python train.py --head_dim=96 --qk_norm=false --max_steps=5739
MLP neurons of a small language model. Each row is named by its layer, matrix (gate and up: input weights) and neuron, and shows model dimensions 432-495. Each number is 200 + 40 x the weight over its row's rms, rounded and kept within 0 to 999. A neuron's up and down rows have the sign that makes its largest values positive.
After each neuron's rows, "fires on" lists the tokens most often at its 100 highest values on Wikipedia text that the model never trained on; "fires in" lists the words (lower case) most often at its 100 highest values on Wikipedia text that the model never trained on.

L5.gate1044,217,186,216,130,189,258,183,204,244,128,185,245,285,224,178,193,230,174,231,197,268,140,231,323,166,260,194,185,210,138,221,214,168,144,250,305,224,177,200,224,249,175,170,264,201,203,274,224,232,186,116,199,202,181,164,175,224,161,132,212,216,119,195,261
L5.up1044,128,253,180,190,217,251,169,208,173,199,222,188,249,208,211,240,172,186,177,144,202,207,252,243,191,218,196,134,170,273,263,170,117,190,157,292,242,201,204,230,160,176,146,225,227,238,258,198,180,232,227,205,208,182,256,170,158,175,166,205,164,224,224,191
fires on: "to ", "re", "cont"
fires in: "to"

L6.gate483,211,226,149,286,219,169,191,145,244,159,195,187,246,209,205,182,189,197,186,172,179,214,259,194,273,210,255,222,201,159,231,197,207,296,193,249,158,238,157,252,214,284,193,233,189,148,142,242,246,193,161,193,212,285,195,139,189,193,151,208,271,191,178,198
L6.up483,194,254,168,220,244,185,184,148,210,226,200,201,245,171,218,212,174,232,275,212,210,203,222,174,182,215,211,242,268,180,189,188,194,200,182,189,172,155,170,245,203,212,173,198,187,233,161,251,187,244,135,182,199,211,192,168,169,275,194,178,222,207,267,163
fires on: "his ", "s ", "His ", "the ", "her ", "whose "
fires in: "his", "s", "her", "the", "whose", "their"

L7.gate965,218,239,161,218,271,214,212,243,232,215,221,251,210,210,151,191,247,220,193,190,177,171,185,186,203,198,183,277,219,261,185,192,139,226,206,228,216,258,229,185,172,240,242,231,269,249,199,210,205,238,155,171,245,189,235,157,205,247,154,141,238,254,227,170
L7.up965,278,187,221,186,255,196,217,175,197,287,250,189,208,217,240,213,123,224,212,205,230,184,228,237,217,216,155,239,267,245,145,201,207,111,199,154,281,271,167,186,186,213,173,138,189,178,212,280,186,208,206,271,228,157,235,233,209,200,198,198,168,218,202,180
fires on: "was ", "were ", "is ", "he ", "st"
fires in: "was", "were", "is", "he"

L7.gate907,191,228,218,179,286,213,217,231,172,172,196,260,253,174,188,204,252,187,178,163,183,120,224,210,197,211,152,214,199,201,156,148,228,277,246,172,201,199,195,115,202,228,182,239,107,242,246,203,214,216,194,197,181,161,112,193,192,151,144,195,194,118,134,213
L7.up907,136,207,230,181,188,253,177,210,199,182,191,154,249,197,207,258,150,186,200,186,251,172,173,131,212,224,209,189,191,242,122,192,152,234,253,179,193,255,217,254,166,171,239,239,260,193,182,261,231,190,221,248,211,251,158,282,182,180,184,224,154,213,176,213
fires on: "a ", "in ", "two ", "In ", "more ", "until "
fires in: "a", "in", "two", "more", "until", "are"

L6.gate1400,146,184,242,189,194,139,247,176,94,277,221,260,210,188,221,127,183,165,205,144,172,214,234,204,161,192,205,242,208,138,184,241,279,243,257,201,196,164,196,225,270,154,268,184,209,228,218,204,196,205,171,190,222,122,181,134,141,244,196,213,210,162,197,148
L6.up1400,205,146,271,187,204,169,267,176,246,200,232,139,187,136,156,191,150,197,213,212,212,227,170,286,229,187,135,158,281,206,195,188,178,241,185,271,134,259,191,248,175,231,244,162,122,182,200,249,237,193,178,225,239,199,249,156,163,185,231,211,211,227,264,226
fires on: "in ", "of ", "dam"
fires in: "in", "of"

L5.gate1243,152,228,193,201,144,221,164,284,233,146,140,263,156,193,168,216,192,163,199,174,113,221,170,128,202,221,178,192,278,156,214,217,229,199,232,245,209,194,136,147,231,204,229,276,210,179,258,180,182,244,234,303,156,210,223,235,118,147,222,227,168,196,149,183
L5.up1243,217,269,188,198,175,264,193,223,203,221,191,196,172,239,223,171,211,182,201,226,172,241,241,119,211,183,228,162,153,112,263,263,203,256,136,157,190,173,149,187,144,212,237,230,207,249,260,164,217,231,191,193,188,204,275,191,176,203,337,189,229,165,221,168
fires on: "to ", "ex", "is "
fires in: "to", "is"

L7.gate769,240,258,205,220,197,148,178,205,191,274,264,166,224,180,234,302,173,145,174,239,169,178,152,265,230,241,219,200,245,288,195,213,195,209,172,213,222,194,238,109,216,234,253,149,151,227,227,209,132,236,238,175,242,238,149,192,195,211,178,191,208,175,211,269
L7.up769,206,162,193,226,189,204,181,286,176,187,194,279,259,173,182,223,180,205,107,164,199,198,154,296,175,225,195,234,244,181,147,165,189,185,153,140,203,185,232,249,172,219,140,153,238,240,111,175,148,226,201,174,292,154,243,215,251,254,241,169,237,156,147,205
fires on: "was ", "is ", "been "
fires in: "was", "is", "been"

L5.gate1437,197,224,157,240,266,190,169,222,274,170,157,232,217,211,162,249,192,208,232,199,202,165,215,208,232,181,234,189,164,84,215,214,201,175,235,154,177,313,195,184,200,270,148,315,167,205,204,206,245,251,171,237,147,119,165,222,212,155,289,140,145,213,166,161
L5.up1437,211,205,208,246,228,205,229,166,184,161,121,182,225,211,191,184,203,191,172,197,249,174,173,233,245,183,263,215,152,156,190,228,202,200,240,155,172,180,258,153,233,214,232,234,194,185,180,187,180,193,221,210,154,173,283,257,230,146,232,143,152,224,169,222
fires on: "in ", "of ", "the ", "until ", "at ", "during "
fires in: "in", "of", "the", "until", "at", "during"

L7.gate63,265,221,200,200,197,181,188,290,262,238,208,210,251,136,178,184,172,258,227,199,74,256,243,220,172,234,230,191,247,264,238,182,210,221,204,163,163,135,159,181,232,233,194,192,136,209,181,247,205,193,223,200,196,157,175,169,246,264,170,176,287,193,148,259
L7.up63,240,181,205,203,197,142,192,154,166,197,245,187,223,149,206,193,268,212,214,190,266,242,235,149,211,197,196,233,167,262,167,243,220,250,117,181,158,242,251,186,190,177,194,184,201,214,170,250,163,169,229,173,241,214,221,234,207,199,191,213,193,131,138,270
fires on: "to ", "was ", "its ", "were ", "re"
fires in: "to", "was", "its", "were"

L5.gate1208,119,225,263,215,222,159,225,216,135,204,157,323,176,212,295,215,248,163,187,233,221,158,178,202,176,278,134,199,159,201,200,266,250,243,213,177,271,277,243,185,201,189,139,182,219,181,197,194,213,309,203,252,140,223,120,169,236,232,172,283,175,195,168,241
L5.up1208,175,188,239,269,220,232,155,214,128,154,123,252,113,155,173,207,246,149,198,232,294,218,240,151,232,182,166,201,169,245,217,218,175,201,198,210,148,231,157,246,185,145,137,133,211,174,225,199,236,163,181,244,209,301,140,219,200,253,236,128,158,180,132,261
fires on: "of ", "in ", "around "
fires in: "of", "in", "around"

L6.gate1159,166,193,147,257,217,242,247,167,177,180,147,277,204,225,141,285,205,218,235,125,202,200,145,227,195,166,298,194,238,185,194,134,207,162,209,249,172,84,167,211,223,208,182,122,249,148,186,241,186,244,167,240,179,206,265,223,250,275,153,285,180,177,205,199
L6.up1159,181,207,165,155,187,187,251,106,224,247,212,182,154,194,184,108,132,224,226,172,196,224,176,177,151,190,246,238,217,291,187,281,269,203,226,225,241,190,171,266,178,134,201,163,193,176,270,164,178,206,213,159,206,191,237,256,189,267,169,241,215,173,153,252
fires on: "and ", "but "
fires in: "and", "but"

L6.gate760,226,234,251,259,166,198,160,194,146,146,234,133,186,190,215,238,181,216,181,163,196,70,186,231,177,271,226,254,213,105,245,228,126,229,202,312,200,193,187,184,233,218,285,197,262,233,192,182,194,164,194,175,193,153,230,103,149,135,168,157,220,260,220,206
L6.up760,267,177,187,266,155,185,210,162,131,218,153,206,246,216,215,135,229,159,173,262,211,208,211,253,246,225,261,191,177,139,131,150,279,186,120,270,206,245,189,281,148,194,221,218,176,189,258,261,96,200,263,206,147,185,232,143,176,151,232,255,179,167,199,193
fires on: "The ", "in ", "the "
fires in: "the", "in", "at"

L5.gate335,244,199,128,193,203,195,212,258,218,212,162,152,248,268,165,242,158,223,212,174,225,229,180,213,245,185,169,176,244,197,166,173,246,206,179,186,245,227,255,233,245,239,160,163,192,235,289,132,219,229,272,281,190,247,233,171,164,151,170,192,201,173,153,212
L5.up335,179,166,221,251,145,244,178,242,181,196,286,298,239,194,170,163,162,112,206,201,246,201,172,136,212,186,228,207,247,221,138,133,204,206,214,198,205,248,206,208,128,169,168,156,180,194,257,237,242,124,249,243,226,121,139,128,214,134,241,236,162,252,175,131
fires on: "that ", "which ", "they ", "to ", "who ", "this "
fires in: "that", "they", "which", "to", "who", "this"

L6.gate364,182,231,258,216,199,170,196,196,163,170,183,148,170,237,237,164,199,193,177,272,244,191,219,264,161,213,207,221,210,140,177,168,203,176,258,177,190,194,237,212,159,186,165,225,259,200,254,133,210,170,196,194,175,162,200,192,152,228,182,175,201,145,192,161
L6.up364,249,193,222,193,215,296,219,179,225,147,244,206,157,259,140,194,184,223,226,261,169,136,108,171,200,177,139,275,184,139,197,194,118,218,207,210,160,108,232,207,201,220,271,197,236,153,212,174,165,180,174,184,120,206,204,256,192,213,255,236,217,197,178,203
fires on: "in ", "the ", "ro", "League ", "home "
fires in: "in", "the", "league", "home"

L5.gate1394,235,172,159,194,203,174,211,169,171,210,213,201,193,153,118,235,140,271,176,177,189,208,233,227,253,254,223,273,190,227,275,235,232,221,193,171,200,219,232,239,192,131,188,224,192,151,132,227,231,190,212,288,234,239,225,266,180,159,160,225,200,202,179,221
L5.up1394,268,177,158,164,182,235,211,153,184,187,249,116,251,197,175,152,72,176,196,165,221,180,230,231,174,263,276,202,238,148,190,188,184,178,199,203,176,172,168,159,170,215,223,161,252,181,237,186,215,192,203,149,172,243,182,221,182,184,171,174,192,153,210,236
fires on: "to ", "soon "
fires in: "to", "soon"

L7.gate335,239,178,170,228,248,207,250,248,193,148,115,218,195,204,192,209,260,173,196,150,222,231,157,167,198,201,146,159,213,144,207,231,239,247,218,214,218,233,249,245,212,244,235,201,228,150,184,133,189,243,208,166,199,232,260,208,197,247,227,200,211,221,202,173
L7.up335,201,195,163,231,238,196,211,306,165,205,144,165,165,194,256,234,243,205,209,168,204,252,216,182,179,180,228,165,217,159,190,168,229,199,182,200,141,229,150,142,155,252,222,189,254,161,202,195,172,230,229,190,147,178,231,290,172,256,188,258,212,211,216,228
fires on: "of ", "a ", "in ", "on ", "member "
fires in: "of", "a", "in", "member", "on"

L5.gate382,159,141,152,170,177,204,212,206,210,216,183,266,184,192,169,162,151,259,233,234,111,230,180,270,244,168,301,220,213,188,114,203,136,169,204,230,168,226,221,239,246,219,262,225,237,123,201,144,253,154,270,249,224,217,245,216,155,197,253,171,231,234,250,205
L5.up382,165,239,215,211,193,207,232,250,237,161,133,190,56,252,172,260,198,216,172,191,195,233,114,255,104,189,242,154,126,170,206,131,203,124,223,126,175,201,165,220,207,155,215,227,189,279,216,217,307,220,231,269,159,167,233,205,172,187,200,86,251,223,205,159
fires on: "in ", "on ", "under ", "up"
fires in: "in", "on", "under"

L6.gate1300,206,204,193,182,236,163,272,250,200,183,179,254,254,158,265,235,218,222,229,171,211,158,145,195,262,245,141,278,224,179,253,206,205,242,230,187,200,134,166,199,182,252,166,209,179,165,183,231,282,237,283,94,186,164,249,184,166,164,286,187,106,209,164,186
L6.up1300,206,205,215,217,226,203,218,251,188,211,169,203,195,299,184,183,217,182,176,208,242,147,247,199,198,155,143,196,250,227,219,124,195,167,246,221,215,172,215,155,228,148,203,230,143,187,219,225,117,238,163,254,182,151,205,227,174,187,223,143,192,167,170,137
fires on: "had ", "was ", "is ", "one ", "two "
fires in: "had", "was", "is", "one", "his", "two"

L7.gate954,196,157,171,230,230,231,240,242,166,295,166,180,265,167,167,204,193,243,132,236,194,227,206,253,231,226,231,224,163,262,256,157,147,151,127,173,191,158,171,228,210,160,149,235,177,150,184,225,189,204,248,241,214,267,228,198,221,263,210,159,179,195,150,190
L7.up954,244,188,172,210,291,153,277,290,252,258,107,140,150,179,162,178,239,235,203,214,199,252,251,207,182,154,290,177,268,165,252,250,265,182,233,190,229,186,295,228,193,215,165,184,184,202,201,188,265,101,231,203,161,209,140,209,224,217,133,159,209,170,267,208
fires on: "was ", "were ", "be ", "re", "later ", "being "
fires in: "was", "were", "be", "later", "being"

L5.gate663,160,149,187,295,209,189,193,191,210,192,182,206,148,194,227,242,207,133,130,179,173,173,255,256,242,202,167,223,174,231,175,223,196,226,226,210,245,259,212,128,288,133,243,194,202,278,186,165,126,239,195,216,302,196,163,204,143,242,219,314,164,253,218,147
L5.up663,226,157,122,251,196,140,184,209,209,200,262,220,230,276,185,209,174,165,171,210,191,193,185,306,219,241,204,242,163,184,240,230,88,250,147,219,167,189,247,245,291,222,147,203,187,235,232,219,193,161,219,226,191,187,139,216,214,171,213,179,165,255,164,191
fires on: "as ", "until ", "when ", "and ", "since "
fires in: "as", "until", "when", "and", "since"

L7.gate1503,256,162,200,188,199,199,187,202,163,235,225,172,280,184,231,250,173,181,157,214,195,310,221,219,148,231,154,283,135,229,214,99,151,197,192,190,229,213,199,215,257,168,212,109,165,232,242,173,187,146,247,260,187,186,227,227,156,171,235,187,215,227,170,287
L7.up1503,136,255,217,165,211,149,227,202,177,255,219,193,166,95,144,256,213,120,158,183,169,248,268,197,170,206,214,238,174,208,211,172,179,133,191,245,192,170,202,163,208,178,169,179,214,200,190,215,177,223,166,226,222,174,173,244,179,153,272,209,144,168,250,116
fires on: "the ", "are ", "were "
fires in: "the", "are", "were"

L5.gate1159,274,243,179,196,213,211,172,205,205,191,197,174,162,176,177,198,222,285,187,160,200,189,248,205,257,167,209,216,201,230,139,214,251,242,204,186,111,189,202,245,207,222,247,206,256,202,180,239,142,159,184,159,273,204,207,182,233,160,206,228,190,179,276,208
L5.up1159,266,210,201,232,214,256,174,136,200,164,183,217,256,194,137,256,200,187,214,229,182,215,201,183,300,123,106,209,141,224,160,205,191,215,142,177,118,232,133,301,199,168,270,237,240,217,188,214,190,156,208,233,233,161,151,228,201,262,136,177,190,246,189,167
fires on: "is ", "was ", "are ", "also "
fires in: "is", "was", "are", "also"

L5.gate1422,190,190,177,134,144,222,115,265,156,244,232,243,205,139,161,143,117,196,136,186,221,167,166,255,253,224,234,215,230,269,185,156,238,248,203,186,159,220,258,203,235,285,188,264,217,251,188,208,187,237,206,199,326,174,239,148,152,244,153,251,106,233,196,137
L5.up1422,243,197,246,192,234,230,170,202,124,223,216,184,196,202,180,185,259,185,214,154,176,146,187,269,226,227,247,285,265,286,154,196,225,238,205,266,191,180,224,206,70,173,201,162,213,156,203,251,227,197,166,156,203,216,262,205,164,217,228,173,123,235,181,231
fires on: "in ", "and ", "made ", "wrote ", "out "
fires in: "in", "and", "made", "wrote", "his", "out"

L5.gate762,179,189,250,186,200,157,181,245,230,224,165,162,248,250,179,231,155,197,255,332,184,127,189,193,154,203,190,215,227,130,229,136,174,228,233,177,223,157,277,184,163,224,215,279,242,197,231,169,199,270,150,332,292,197,221,232,317,147,240,207,199,129,229,160
L5.up762,225,146,202,251,208,198,194,199,232,158,162,189,192,278,168,217,94,210,194,221,211,217,201,216,150,242,218,199,174,172,170,197,159,155,108,90,241,209,222,174,234,235,257,214,169,227,166,206,138,162,217,195,261,217,189,235,288,275,185,228,181,224,261,191
fires on: "in ", "from ", "since ", "for ", "the ", "during "
fires in: "in", "from", "since", "for", "the", "during"

L5.gate1447,227,153,272,165,130,149,211,195,197,185,151,187,234,174,206,241,225,168,193,228,194,232,225,218,197,201,222,207,241,174,149,152,167,206,344,218,232,264,147,186,220,224,219,195,202,215,245,214,218,167,225,196,207,224,261,168,139,131,148,228,255,202,216,196
L5.up1447,228,186,217,217,179,181,168,209,134,251,160,129,141,163,224,139,183,174,132,130,228,228,217,167,197,174,261,198,169,203,193,183,171,152,212,235,197,225,177,201,206,199,222,133,160,235,218,122,219,211,294,215,127,226,176,206,228,147,98,208,200,174,164,160
fires on: "to ", "and ", "remained "
fires in: "to", "and", "remained"

L5.gate1491,215,228,238,193,217,143,298,192,133,154,186,212,244,168,204,163,222,134,329,186,170,181,146,188,259,224,220,196,166,211,105,77,192,114,290,240,208,120,203,152,222,239,239,213,181,227,151,193,204,237,223,215,171,158,189,213,191,217,192,182,217,183,141,227
L5.up1491,171,219,191,134,184,180,150,142,200,233,180,230,170,205,155,255,188,180,245,237,150,178,232,164,266,331,153,226,96,158,108,193,189,184,238,223,209,202,132,160,230,240,178,150,246,234,118,170,224,221,165,204,198,216,233,134,215,236,160,245,228,178,125,140
fires on: "most ", "did ", "more ", "can ", "do "
fires in: "did", "most", "more", "can", "do"

L5.gate1145,155,159,190,146,194,221,225,257,227,175,218,208,129,176,236,224,127,209,263,169,136,223,254,280,237,131,274,162,211,194,188,198,173,275,218,205,222,242,274,170,192,194,175,211,205,222,238,167,225,180,202,209,245,259,218,251,192,201,182,210,227,206,82,223
L5.up1145,207,177,232,155,200,259,184,198,190,236,195,159,127,149,209,198,142,191,148,175,199,179,223,262,244,192,236,199,149,206,211,100,100,171,166,194,165,239,121,230,150,155,230,220,247,248,311,202,239,197,128,192,145,254,206,165,222,229,218,206,249,238,135,233
fires on: "to ", "known ", "born ", "renamed ", "based "
fires in: "to", "known", "born", "renamed", "based", "later"

L7.gate1384,171,292,231,190,147,161,185,222,192,131,141,196,149,199,181,133,227,299,182,173,161,203,214,258,240,200,200,244,202,162,265,247,163,217,248,233,169,183,233,166,286,252,262,190,122,202,143,267,187,228,214,136,231,221,197,231,203,174,158,246,210,175,261,215
L7.up1384,181,205,165,219,260,194,240,220,224,228,277,185,215,251,179,226,176,219,168,224,196,260,222,253,233,262,159,185,152,163,271,196,147,216,174,183,219,217,224,175,203,206,157,279,195,168,142,255,138,113,247,278,120,179,249,254,189,155,151,161,222,179,212,210
fires on: "in ", "New ", "In ", "Gu", "of "
fires in: "in", "new", "of"

L5.gate631,191,155,173,138,131,200,228,231,154,297,182,265,251,208,208,205,150,240,287,231,160,166,191,207,170,183,205,166,163,119,174,192,177,216,198,204,211,203,319,234,230,218,249,209,220,191,106,211,122,196,188,237,188,130,171,200,185,211,216,273,239,162,210,182
L5.up631,191,157,197,193,235,134,275,268,240,194,132,206,133,215,206,185,175,234,57,237,187,212,180,201,93,239,168,298,212,175,169,214,221,198,230,175,192,254,144,212,265,214,294,83,213,205,223,174,224,140,246,202,133,266,195,222,174,219,145,208,196,173,233,198
fires on: "for ", "served ", "on ", "of ", "in ", "a "
fires in: "for", "served", "on", "of"

L7.gate1215,208,170,211,213,254,235,195,262,225,198,248,211,216,200,188,219,192,186,213,223,225,244,237,216,208,165,181,179,239,160,217,240,165,250,204,237,198,166,273,180,164,155,205,153,174,221,238,207,182,180,186,240,190,249,175,185,277,198,256,175,209,121,181,253
L7.up1215,268,167,240,227,92,175,200,274,195,185,207,192,163,177,233,163,197,202,158,191,219,216,230,166,191,229,168,190,198,219,163,240,194,219,227,195,216,245,300,197,216,206,236,278,198,180,197,172,178,180,225,160,193,172,191,224,209,156,273,228,194,132,206,216
fires on: "on ", "On "
fires in: "on"

L6.gate986,200,184,154,186,220,195,238,275,130,198,205,139,256,185,195,241,167,217,224,202,230,204,318,202,176,190,294,128,161,148,155,199,130,219,219,236,225,211,230,235,200,256,127,222,164,187,233,256,234,236,197,242,170,234,204,223,191,194,172,207,211,244,126,186
L6.up986,198,179,194,187,234,197,232,211,216,255,241,173,192,191,161,202,205,156,138,178,237,222,220,234,175,118,271,192,234,201,226,192,187,217,189,195,214,153,118,169,220,253,122,234,221,206,166,277,222,232,236,230,230,196,201,164,254,143,115,173,194,208,240,241
fires on: "and ", "was ", "re"
fires in: "and", "was"

L5.gate1054,284,198,152,147,253,154,265,229,142,169,208,190,211,237,215,224,211,186,219,163,184,197,184,173,225,304,151,155,125,208,220,141,243,159,214,176,188,178,167,145,213,222,207,217,248,187,222,231,208,223,168,257,203,214,179,172,179,202,234,292,153,150,242,291
L5.up1054,197,183,138,293,262,169,239,163,216,245,208,177,196,238,155,172,199,242,295,160,130,178,286,280,144,196,211,220,279,206,154,189,154,163,206,191,176,247,222,193,275,135,239,191,247,120,253,108,199,187,175,159,219,212,229,182,193,220,167,168,267,234,177,239
fires on: "and "
fires in: "and"

L6.gate1497,191,266,126,197,281,225,263,179,252,311,204,239,156,103,143,142,264,130,198,193,220,190,247,197,301,184,234,310,201,246,153,91,162,221,237,161,252,216,252,210,190,175,213,220,183,251,260,218,200,128,182,186,203,197,202,219,187,168,139,223,202,154,152,108
L6.up1497,201,209,157,197,242,188,228,186,205,269,178,182,220,171,160,197,233,250,248,225,122,194,237,192,212,186,188,236,265,219,219,200,233,206,198,185,224,176,180,140,200,256,232,228,242,210,272,259,108,212,172,237,196,254,151,193,159,171,154,227,285,157,217,193
fires on: "while ", "was ", "is ", "still "
fires in: "while", "was", "is", "still"

L6.gate922,197,225,171,155,236,193,188,218,238,261,171,191,287,190,215,170,261,193,200,248,156,267,205,201,140,239,249,178,256,269,197,166,180,244,192,132,257,174,149,249,236,206,213,261,151,216,251,213,89,178,251,247,229,143,141,245,232,83,227,161,230,234,170,144
L6.up922,268,246,254,237,216,196,157,208,202,180,219,229,112,163,251,197,149,143,184,195,180,151,240,287,166,203,144,213,179,191,250,179,173,263,198,166,232,216,223,158,184,188,227,131,189,190,291,215,156,171,239,230,138,226,170,155,103,129,193,201,112,150,209,179
fires on: "to ", "On ", "of ", "February ", "from "
fires in: "to", "on", "of", "since", "from"

L6.gate473,242,221,176,174,176,211,211,210,186,140,181,210,162,174,247,227,204,170,163,108,207,164,245,236,178,220,251,231,211,243,203,225,152,197,239,271,216,235,218,214,135,214,184,188,291,271,176,199,118,213,240,154,169,194,221,236,147,182,185,158,167,263,135,172
L6.up473,192,178,195,151,204,211,191,193,192,216,240,236,171,245,269,223,245,296,169,117,301,194,276,128,151,278,221,278,143,240,230,162,195,265,183,250,263,194,196,214,155,219,152,234,220,206,205,148,200,251,208,173,198,206,188,174,175,106,176,152,195,206,212,164
fires on: "as ", "As "
fires in: "as"

L5.gate643,155,168,207,170,227,290,207,215,149,194,129,198,215,257,237,215,143,185,231,217,220,198,173,231,206,222,265,211,177,222,211,219,207,166,330,178,194,271,191,152,208,157,186,179,279,190,241,195,212,196,228,149,163,204,243,174,192,181,235,245,182,145,226,226
L5.up643,117,191,203,166,243,208,238,166,182,227,168,208,194,221,215,91,202,180,224,170,208,172,194,253,173,271,173,165,151,205,168,224,128,173,209,162,199,215,188,174,234,179,219,241,238,241,171,137,221,224,145,211,190,201,156,276,190,234,223,253,230,127,193,182
fires on: "in ", "of ", "through ", "the "
fires in: "in", "of", "through", "the"

L6.gate419,188,159,238,193,197,195,240,191,248,249,196,246,192,192,217,171,213,164,218,168,185,187,266,258,192,270,222,136,227,228,218,135,190,234,213,225,247,251,238,182,186,220,223,145,126,217,116,107,210,240,135,184,193,109,216,247,281,150,105,243,187,213,213,183
L6.up419,176,158,171,194,147,148,187,187,176,245,158,183,190,283,166,197,200,188,254,206,247,214,188,133,194,240,191,201,170,219,147,232,221,251,272,198,197,237,196,233,101,187,196,138,212,219,229,135,200,218,191,241,150,157,249,207,253,190,211,185,249,161,183,267
fires on: "to "
fires in: "to"

L6.gate102,196,221,147,164,291,183,157,288,169,244,256,185,159,250,127,197,128,181,241,244,151,203,154,143,159,220,216,200,250,241,138,251,190,206,184,168,203,212,174,251,180,121,250,170,218,247,138,248,193,211,264,196,145,211,209,157,161,209,206,141,222,190,133,250
L6.up102,162,286,219,226,234,204,204,248,164,217,217,243,251,268,227,224,259,216,262,214,207,215,183,234,196,227,265,234,278,190,125,228,193,233,151,213,150,266,282,213,170,169,216,220,224,198,242,198,171,223,223,165,185,156,201,236,204,191,198,125,246,108,217,190
fires on: "to ", "was ", "is ", "can ", "were ", "are "
fires in: "to", "was", "is", "can", "were", "are"

L5.gate430,199,167,198,228,210,213,193,130,232,192,155,173,174,197,211,234,287,241,194,275,200,215,218,161,255,244,208,152,205,241,204,177,300,238,210,222,192,176,315,132,195,164,236,243,180,207,130,221,234,231,191,157,260,160,234,183,179,279,206,255,217,273,239,170
L5.up430,240,218,173,261,287,181,126,204,129,206,123,203,271,206,227,180,122,156,179,183,159,220,293,277,156,291,175,166,204,139,205,189,296,186,235,200,254,199,193,220,95,239,266,222,168,141,152,203,160,191,215,177,185,181,137,281,132,188,156,149,232,176,196,223
fires on: "first ", "of ", "s ", "the ", "in "
fires in: "first", "of", "s", "the"

L5.gate1055,182,200,184,223,136,212,237,182,173,130,227,239,192,233,197,151,216,254,216,198,232,119,209,180,123,230,138,254,195,115,166,192,219,152,178,174,203,150,184,218,198,204,150,229,167,131,221,185,149,277,147,250,212,179,178,194,197,173,234,147,252,244,200,171
L5.up1055,67,162,162,168,192,207,232,238,191,175,133,254,135,236,189,123,148,228,202,125,242,112,161,237,223,177,242,193,148,134,186,173,152,190,299,169,181,193,163,244,165,218,220,186,189,222,162,208,224,255,213,214,226,282,179,239,221,198,223,208,210,201,228,94
fires on: "of ", "in ", "first ", "who ", "In ", "the "
fires in: "of", "in", "first", "who", "the"